From a checkpoint of a small transformer trained on Wikipedia: 427M tokens.
MLP neurons of a small language model. Each row is named by its layer, matrix (up: input weights; down: output weights) and neuron, and shows model dimensions 64-159. Each number is 128 + 32 x the weight over its row's rms, rounded and kept within 0 to 255. Numbers have three digits each.
After each neuron's rows, "fires in" lists the words (lower case) most often at its 100 highest values on Wikipedia text that the model never trained on.

L2.up205:114119149133097177157182087185129096130073208143121087088146161147146115111113119123134114112111102149116110176128092214162106089179115054100183139111147131129158129085114116145146159097092181050076115137158132124068049106194123157123068172130119167144133140215122117099139064177096067114
L2.down205:088141184109088150195139199188106061161106111161144130155119139135117115134119081119123129118110114152115145087046116126123114087139073037116117131119149123094115117116118183154137120110143157106071137147208088078093120142145132103140066143180122161126166160082107124140173117130094060097
fires in: "called", "both", "described", "followed", "support"

L2.up407:131139107176110130066131161140138080095054094139127065132134129107115087152084122157146158178144137157132161119089092123100141097146085131138099119090152114144155181133141135145101142085105126200133070132086137152098113139107098128101092158110092124194068188142149165144104122096106116139
L2.down407:137172141122086152047172154124160150120113155155094167149123166180149096179160109139132070119116113127090166086123119139134083113114127145134109126112117112098103135125091133137187119126138147100115085171102071143205174129150147116130161185121130131096152104107148119127083121115113166097
fires in: "film", "song", "track", "songs", "television"

L2.up98:131192111147126107121076131069149113093114078120141127102125144145150131082140115196130114146135124115138096144137081134141177107134128101152115108121161107137066163095147130145131093114081099116136167125124142153091132133079103164141139084160136159120099088140128155135177143105114143131
L2.down98:127110151165153107123171164144100158070118074109176120072067068089097168074150091175171147135132097137210092152113144130094164091109154096177076109175135141130140089103100160178124053180154103171159191154187111141103133087126128142089121124155187118157061118094167135122134160151129123113
fires in: "with", "puerto", "such", "more", "alberto", "plasma"

L2.up345:179144183131176143111148155131127132109109129132125096136158137124187084115132166118146156154102152113167147141091104229084087130140118083127097139107068103197160074072107100120122142147087151126087126138110220173175124101120099177159144113153102139119121109142132095138153103120132183132
L2.down345:218151135113101144146070086136179129113128128099148125174045102134181086122146169131087121115143159163156166103103148121115106035164158121148199125122079091128149068165105148163184123098138157096109116104166185076159155146135113152141106093174157116093098099059121103099122150144143122097
fires in: "8", "7", "he", "2", "4", "28"

L2.up499:180143097107152131137106156151171141159179090133129104181134139085209133135074128084144145119102121110150089068125097106098150136141169102155147067131149158127119161126115080131059129165125079129081098125101134102162140152129159067175114155168115159135139067211160148179102136059063153181
L2.down499:174111147154125102131149178142182161149133088115168139161103140061152114122125078111145147141128132139133079118129115063103159135123178086144166086113177140082125162153107120103099099160119126075136146119111148102148154102118152096180101162192116120150131121176175154162056130119100150174
fires in: "served", "office", "service", "off", "serve"

L2.up285:116141132130124148114137121142114123151095145140184179122082177140110158122145122139128122112127121129171141135136138136099131115150081067172110126184174136050131109158132086150154134085085151115140092195124183099122132117099204132152124094140141130170121102146174169152135117128106128110
L2.down285:111176099180065188101146091137100106156129162083132176153112133119136172168194170105182086125087089096131162156079118130095141168107129093113104110133121157104137155129136134101094158120157153112116128061154100204126096147122117103152140112100097097163131112191141101135147123130132103040
fires in: "that", "called", "which", "named"

L2.up419:182100126125165100154143149138091154113110153105107155157177158143155108118078143117154092149166155147169068112115143118099141127145135044108136167149125120139155080066127161103134164126135054106059179126098154074107027197131103173165105103137137089118157105081076121120137167074135148134
L2.down419:134141155103052152146133150140195072162133114101147152093109087150131085080145119071078107128120093142093176143115118082089088122141141171138114137099171149137131167125131160138144106122109109141138128119110145138158152108156151204121139197219183146104115103134168154133125115124102124111
fires in: "university", "whose", "college", "study"

L4.up218:149193140138145120100149122099079131185184085106177167090106164112110189090139138147120092119153117102143111173122143139134150082096113125177149070078054113123138135120114106099106167161120085093167162080097122100173126115140190113159089119107119113119171112098141082125168113144096053145
L4.down218:097165137124059112094140127135171130106074073079137092174042119160149147111157111104121136112140131149099133119185111166136109092139136180146156152101151132087076137109146105167149018169128157128067169139105155186137124157172105135133127133128169132161127143140145149147100175194063119181
fires in: "included", "by", "considered", "of", "include", "includes"

L2.up556:186105107064115154136119143164152157176115018093105089132121134136080130166134098166061148086166164167169116171145116173120071099132088159121165119156101112156136164103111080139075129205118169116141123076112117156067132092122144148148138108209143105143134100164082097124136156140138190146
L2.down556:156141195062040111108092094141140152113121078126147164147136160160114114126089129112096097068173129140084132166168136095116095100158086140165211195146150111109137154130115099125148111142093164140138155055172128173110221059137124121146150119182154160158100123085119078094081127150145100175
fires in: "december", "november", "after", "april", "july"

L2.up515:142146164113104151136037133138124112121154157196132119134095130191151125144136131119132169143177101080102114151139153107167105135134194166040122103160136155140081075134045077079128099161141147098148108131172145139092098086123149169094120113138114120157136157093083113123096166141097154143
L2.down515:173111116114089098095110140117135104127133176171147151163056126210165174209152100126122153154164125096104156173154146094151106179138181186129151085192124152115079080158085074189183121092133121171146130148148183100082099156138132156098128115091090113152086130142120142149066113118171096126
fires in: "on", "episode", "america"

L6.up40:118138123124126142118160129154120122147082126109143129104139176116097129113105158100060158087124114160137125117130108158072130097095135068122109170129169167126172143150157129120139144119121105151157136156227186132129192138154212131125138116088198156109158163116155141171109169150113139154
L6.down40:158139131099141120143091102076122169098116155121096096134099097151161112210123078151153093141156146103099124156201125111127151133126070139125155061096110140139082126143117093143133193111153121116118101078045057107160121137150072130165154140144085115117148107118083156102137103095125101146
fires in: "his", "won", "who", "coach"

L2.up305:142139161155134145102121190174161105121083109100113145090116166164152107172140096105091144127132154111145136210137147075130102122060144149101058131086149091060135051151172132111100130193089123155145153100126156164168045106068125206089134178147166078133116115074138114138131208151133102112
L2.down305:155117081159159081128121104151104076114128091077146162186106095153125169106202125141107159171139157084076105121085133120113116086119101076116130090210079161088086140194154149149108151136159101134112111125135092155066109183167149112152143117071178122109100095160102142163101096129154099088
fires in: "or", "every", "origin"

L2.up208:154144141138104153072105155181125107139106072156142172141167164131040125122137148061148109178180146149121115126065090150128104084089147150122119143098141142123154063106099088100073123166155149142165124126129111068141150087039166184138189151167156078114094078166124126128196090173129114142
L2.down208:175156062099206090098133160127127127120164181146154098089067088136149089123118078113161204089111113134077161110143115141131138109139122107202140154108104102056169186130126158149115118157125126150109170150167135168145082139214098117131102150096061148155137063103119128111091186102177116116
fires in: "a", "population", "turnout", "making", "lake"

L2.up531:085133109126095067063070133134125150058092130139151075139117168113172166159143109120133147075149154098117180102126130175141117105147135119121132079081107122156102131160160141183117111081120156130154122126137174128178122090139145133113107130172069108156121169165092141115113145103116081162
L2.down531:119125122121099123149170141077177133053119203134151123092135149137100092083154144155073170179133060133154153102151173118098155116105141112191079123165164120156146124181114145155131095152103135146105119131160040084102111136153084137108154151179155117134170143077164119117197175162111125152
fires in: "by", "can", "that", "with"

L2.up427:103177121179140160131126120126155130132083174130153181108167145116126237136102125090175068102111074127130146137106122173066106111166142141140096091193104178104116170048111191111136137134154126112108153159090107139133097148115144107093157128149129069143173169111116116160134192118117126128
L2.down427:164151117147167164115160149083111133169134161126149137054074133118151117213068156175181116078162129134122148138117138111164171118133103128111111104203071132130155117108071149114137060114131105127089114138116110146157191179115109219178116140079112108137098180050204126144104188143129136113
fires in: "this", "such", "same"

L12.up145:173133145142154106131150133122117129140154142172134161109124093196125139099153090090124128133157087115155131193106149136138111140077124105172032086117134105152138079186134090137116151160175113081128130118135172149156092140121128064134110109118149116180098050131121148121158135142131124143
L12.down145:147150164162139170114094135109123152106078139155148113130098123134075117117107139139139171186049056110083152184134182176175126118076175185137171111126127131106163085094181127142089158123102137087112139194091144137183111161185161100093096135159136098083124111126167148088117054181107148048
fires in: "that", "but", "when", "though", "however", "where"

L7.up383:101097176112106096090140147043090152040148099134255131121100091163141088166102144116104141104142144147074152150135128128120093161174131133163157100160119115077172125136133117135133171140060123074137148150154115163171110124077089176115131121141146129171130138139105075102171074150172125066
L7.down383:151113143133104161156128138070132141108129138105150116181098076169150103161132119147162173055148143111148148130142128144157205121109075087091153086121134177131178060097103138143110134141085153121142136121161195089108212090090134160100146147075112104127076170102082114099147107161092141092
fires in: "first", "major", "later"

L2.up321:135117127091100166105122099180135044179099138135149041169097177184170115121122120144082102126049163085063057138148102154118084188163123142152154116137125139102166143115155101093148089098152123079115150112130156125168130149163159152142117155162186111160172113112073095114128099119163162074
L2.down321:099027163135151113099089072159137142082100136164113192114179079127064153107109152136147065110102160128171186080145103162144168137111142185142070109128126130190149130122148149118080144139151102132169078129073138151128163121120090137101101132076121148157110130071123180083160115186114123201
fires in: "after", "before", "won"

L4.up315:158206092109093161074136116088138110098169104117162059160136114126159123105077109074159217151114128100165139157111160170142097140086096151079085080096112144102114151147159115130147140147134089103105115124153142144089096183095137102173128115061113072144167118092110116146119150152141113140
L4.down315:152116060105067112097148156109158125124114118120099154115101109044122123118095112061103159136135105127106092138098163141116143093138114149099126158161123128141091172153153114112095171119157148152113185112079145139172177146127151124076047077186193145188146145140102195129151088171108149150
fires in: "by", "tamil"

L2.up244:131148143146127083142169186098156131181084112129164103098088088076106087141146114127104121160108121155146198118165127081095165106143114106120128123128068162094129149083100146077163169072141099129148132169153116140127140161113120147101195141095092089176099179106108129114061107134079105100
L2.down244:127147125055106082100142091083104132157125133128125162110127104139084109150153157129128131109080120208123223158190110083164124125152138078118100121159188097101117136158075216139144119171149150142154098155159080174105120080138172103161143137123140122126085212122122122121113115132097107160
fires in: "film", "football", "album", "international", "song", "basketball"

L12.up276:125150112163157145147203053099130129122206157132131125143104160094167152122125136109168152165112102151161172166127161091113120140142135105113162105128162103109121098139172118150102085153131089137054090100126129118086123123077185159148161147125143067126176104138166123035091164191122107157
L12.down276:121082155176063117164129197148178100160136137132142104203094102112166142137089106205127117083199084117143211050116090168180125116089152155093102156139104065126126167143084143122130112119168112145132163203103121130102164136154112103144138113105139136080090078117090113121160179148116162094
fires in: "as"

L5.up459:150133149136098178100121116160188154115106107105120053146182097143126148121147131091141143176163109180106160171076086139126061155104096108123157113122156133112165151047157125106137131139123134144129073144131147128204080079113057110160147080120158142129167157101083036083145143139079109128
L5.down459:124092155124155112130086086091182103079106106117120132155137096065101127152153170117110098177101122096077126144108125146116136155062087183117149170105127098051071113107124197108171110181125128156104137110167138133161097138147123078120165081174167128090161100137136112130130068127156119100
fires in: "first", "established", "round", "second", "estimated", "temperature"

L2.up82:195126120143164181162144129120170080140156113143073094093160134078148164071127129171144107091116104062130177079038116134147090126118144145155116077101132098098140146102164099122126131165073124126103182067159128103149118138149176124119109115204156145148131125097074077102160124159138133112
L2.down82:110191092124123146121112188136124153111129154063128088155162119099076149132184164179113178138167138087106131134101130157187058168114102152163137065125148089030075171126152179139167127140133096110081181124172117117139144166142125106080091123161121174114107141149130108078106174148164161081
fires in: "year", "began", "appeared", "started", "instead", "starting"

L2.up360:141078078118146141076053163144143131114124142115145154168207143138113089112112126117127142130116061107166162188095148033151133081127148098047161101091153110189152129154084121128125112141094160161145102117144125118098110140151126096137126127161100109145163139154103097154122150151095118163
L2.down360:160112118119090157087154158134149097149169093132130105162197132177159158101130092160155167095092143122118168183100112200103097175156121108106145084078144088049151119112127182086155139149137082186137183122138066125126170115120127087101067122104111107170136061150157094101189113116113148137
fires in: "under", "member", "politician", "board", "politics", "elected"

L2.up528:112216120110153104136188093154071118124093110116128087129082115108154117146163075126163070134122117169095191104160084145110145150157113173140129143164143139150166119110141064102081101118118123152113120105135158155136109148126116118086200102108113151062148063190129175073111151155117073186
L2.down528:132118176100068146127134146164111164199083121111089164149148174112184096109082148171156101101112143162117087141145214122142109150114074180135103133138194128124071157168104168156131116160120122167096133131084195097124170133141121085083098153109107198039146122142140146059123100172073104146
fires in: "such", "made", "including", "number", "named"

L4.up524:070084073111115177128186132139134119122169132123111114143092122097054186149115104143114147163136100098142103126136120134082103157128158118138160092142162119161130102130060140115112122156174125182135074157072121086115125197107147151146156119072114124148148129112127192123055100104112139178
L4.down524:135105101119173145070152132117120178116137140114135116128139141184108105090163169118120187127222152150098112174099090141103200106122123135141144101122120125171169135184098164178133114152106145100132124174171189070060131164098144196132099117141097107126150103115149104171090157186103162160
fires in: "built", "joined", "awarded", "completed", "appointed", "signed"

L4.up470:098161106113133095107141176148083159172067094153124204180189102123170096200132142121105115079110070086133123158104180210172176072171142113104163082140121136120175138140139161043134162129158111080148116168135099122090125110165073144116137130115133072189157096188102117128101112108118166109
L4.down470:083137118204100191094155127107138099160075064069076166142120139125150105198110135145105144163166159141118159074102113184139211107129146134142153152205137091090098086191136135080139183101119133136104159157169103136131097161090134179064150143100099082078091079175133076131123163118124132109
fires in: "one", "same", "visiting", "testing", "golden", "tons"

L8.up518:143137098156148125096174131117192106149176052097119180108142113129080115115109113130097135201141172152177107146126129125076087064105162150121129123108114094074197208152097097120092132157110161108100103158114140113177143054161185169115140088132119124139144170162056137138120127121122184094
L8.down518:086128148138102143164089156100135141106120110160137133180140107168126129110114160090197086136125135098132099196137110128115115093086132160141107128138146089183114126117192123173099141147093144063159163097128090094144137089143102128184128102082108145141120114176108119132166138178123154173
fires in: "a", "two", "free", "three", "young", "due"

L2.up476:104113149035060172059113133124109093121099129143154153152147140107162114072086182128155147101078142107119121166119130182116182091152139110109088122087104205161134160083174111079127137076106141095172160144105081138128104129161117092111169120147129148150165111097172092120162125182183158097
L2.down476:088132189148142105187083155158143124150149148110100114119135124101065183142126136103086101126069102074093144125161135102169205093089138152178116168091127096102057123159131101104169099106151159216085159113161137173162131131101083122080106177098183105120086061163169094178089168156119097106
fires in: "film", "species", "series", "stadium", "competition"

L2.up280:082118138122128155141114089119094183132171105182110137074119177182125129108114080035136170144088150122158118136200129120113134155196080100110084131158133139067087102123101105115110133130115141136147199094172128160099091088138123175141111114179139137129183134103075136142112135130134144046
L2.down280:128126161151142096155110146147170163127099111191147183071124157104111123087149069133170142138117148143123113158149148127113127156155076115190155106098151175099110070181102130162126129154153158137105135056151158162078099081139121124139157065195097137171080115115113130116131132143141105114
fires in: "no", "more", "turnout", "various"

L10.up346:092124176100114174105083109146155080139123127118139152152102195155101203123157129108180136120135104101146128075131084170104150097169103149100120103119137082128132094090169157116091160168114145081141122165098133107070107156159096157145183147147203122176087077110139128089135070155117139125
L10.down346:133094150146047112093135075097129207138132151131081139179099099135198105111131118137138119142075167128092122082163110118124167154136138140113148106129186185098158072174160070130137080140104117103126086174140166115134126080066055134114093095094166137130119165145178148130113082130170112132
fires in: "a", "awarded"

L2.up148:099116135092115154117051119131121110112152129131224124104142137133124139115087095105108088078157090137129156120106137192131135073118169080157087154107175175131117131171126108051088165122093193102150139112117084104102101196164136178088165081115133131140143140189094171142123115134071093139
L2.down148:108112133133181120075127152086137116116114170110142172139138143126128148146121119107141161156108069107126112111099143140040164173130182171133140130104164155107153130137050197083110128145097169148075125177131138158132106088154145096136046126099125173127118147125116129132146148119084106110
fires in: "that", "which", "majority"

L2.up257:123098121141082136138127106131160164138098166184168181164177222114069127126170154085115167117112076145133155088183139074117145163137149118116129119104074118155132089083201170127102156095077135140125155106158109087071164154097110159120114133123137125120158170166154146115113070127113102095
L2.down257:155093118154127095161160089198107132135155124128157085122157153168138181112146080098173120048178126188124132158121183101135145125103116151171103161121081113101123103083196146150137142110134105099105143150113112098152125154091179141112108097162150180071153098148130051133168144144119134137
fires in: "with", "russia"

L12.up282:087151137101095148120160149127157092151129115072117073107145104088169139129114130106150122171096109137104166093126092121120104130197118183106171099093212143162142156186140069106071138145164126083088169081111114110183092167114110203102152123122090109135110084092163122092148201142141152199
L12.down282:148143152117173180153164117197101148134116115169146184104125105083165132187118122170183142136169105206123103125127129127133116115048077179120143108120152090106166117134156132140147201143103169095157151138143059147095159116160083172139056173090123106164101165156109147127123141096108113082
fires in: "and", "or", "with", "list"

L2.up409:150086138158132142117062127095146117102194203188138125066118146101124108126115074125116113135083059097153121187087090122068123153134109109170048119155121133125127151131130120136108061104072119163117131091150077081117122125075173109077133125079151153122126198177122160175169146161116156136
L2.down409:148131084172142163117118153143102105170121186123141095151066113131114107132091084093174108140058151155128124087120146111086142120119104159156118161103118170131154116095174127149082055165142157064118069128131091046122119135086136043145136156194206173114159194160161141142186119143124179167
fires in: "not", "new", "international", "commercial", "noted"

L2.up159:154141142085119102145105118124130115160133140174176069161192098127078055107154135093178151180168091160155085160173165103136078077104063089139094116140194060128118146097118175124110087124131116119151081176150111098091112157136120134116099121113122133147114133072110135152154170104151127135
L2.down159:142101122150108141162081098158105105096089137162125082141136111102099181134151156112140097199156085175151094126110156089131142115103106100127139152082085093135088117130082109128094165169143142177125127131156079064099106161118128060093122086160167199144153090100141205148146134104104098137
fires in: "school", "college", "christmas", "christian", "area", "created"

L2.up198:113088136105073142160157099146107133130143170157122112149124179110144167170117143146072208177033153131150152139109128170108141160158122163098096142131137097146167101157158164130092172105085126064167111089114106128147089114133155084154076151116136053151155165159175093132133154136133080097
L2.down198:102155198118104108098121101117115148143105178166104083127129158074125162135115122164096144161084158159116136140134214219122071129177087148108161147121120097159178127165146123171093166145123140080091120110148151137094137150129164078108066167119112083172156130116164148095097079122131124082
fires in: "as"

L2.up284:089176117147106072082119073190153065116116106146161109136175150156112119119150154082137108088136167107129064125120087178073135101110163103152112150130124235117111121140178166089112176084113145170126082118173109174150117100114130178120129101053156145121158135103129162125083088129172161161
L2.down284:067173112166121192140118048137117117096138184106146075120158124155139096191126129186120144140194078054085094109135149134137133060166137143104111101155127115127120157114160114119092117110109157115118094135126126143138100131147105101127070066118126119104107112143132205081093127189166172087
fires in: "it"

L12.up354:088111156155157174166070089132097112127162112122083119157110122110160128085142123148123120187103177121126132164188098157160157182156135133148099142097107116107181190093096062074138096136158114127165171178147089131123127098145167180121101184094084137135135142128037108093077215073117144153
L12.down354:069151112125021174096133214117128159153116131120138129145131143142059124105100143138103134132083108089177157181082145088120122124105127117146121114112140115138176166127124165122160079098130126128137149083161139079154168147126152068113152113149151079115154128130096184115168178115110173140
fires in: "a", "committee", "chinese"

L2.up109:117147122149176103181110143133169168093149165143093103076098154139065151134091115114038158130161154118120094088194131103113113203184147142080132089135111136124098085102156123082098124124137155158116120190116087105094093104123132179147146097111109088098198144134109078075056098127102135061
L2.down109:185122135142177116150096150140100133080127102120112045062159108165119110113084136129118175056140084071142112102113113106114177155189152171116130130092102143140074117137098096129138109138151155180116118150107173153109138102126150130164131104148087076084103091147092099125131138154110132116
fires in: "over", "xavier", "until", "earlier", "pierre", "on"

L12.up382:112131141127155154181200150155100134084118176144142091112145166145132165140140169115130130135126126197194138127089201149141061181114115143170193055113073116112117102145089138111131111094147127121139074147127154121145072190134093122148140123175133129129123094180127089089107110092110123143
L12.down382:086112082154072103115110146154176090144095062101123123140117162136142078143146104123187110144150175077091119126120081106153169067152067196077097165089116154170111093133170172126128133189134104110143093141143099165129145094183135148115082127098124133147151141061162165113122147141125161137
fires in: "as", "that"

L7.up336:111129142135099089139128109137127114108126127105163127083137115126173133103144137120118153084085072148109119112072126125103202117188152149131149155097179140163108189144167107081117142082161116150185101130177176095146143110155150154103094132107157113141148146108067108148127153148198134104
L7.down336:130111157095108114130066187168090116137102111136068118129135117075198133172181135167173153068071111142120124080162148120105113127092105107159161126108123182142130067130095211084120141146190123191131104064172140114103160117130098133210141139058099131089148071125163143119109112090129100063
fires in: "it", "she", "team", "and", "later"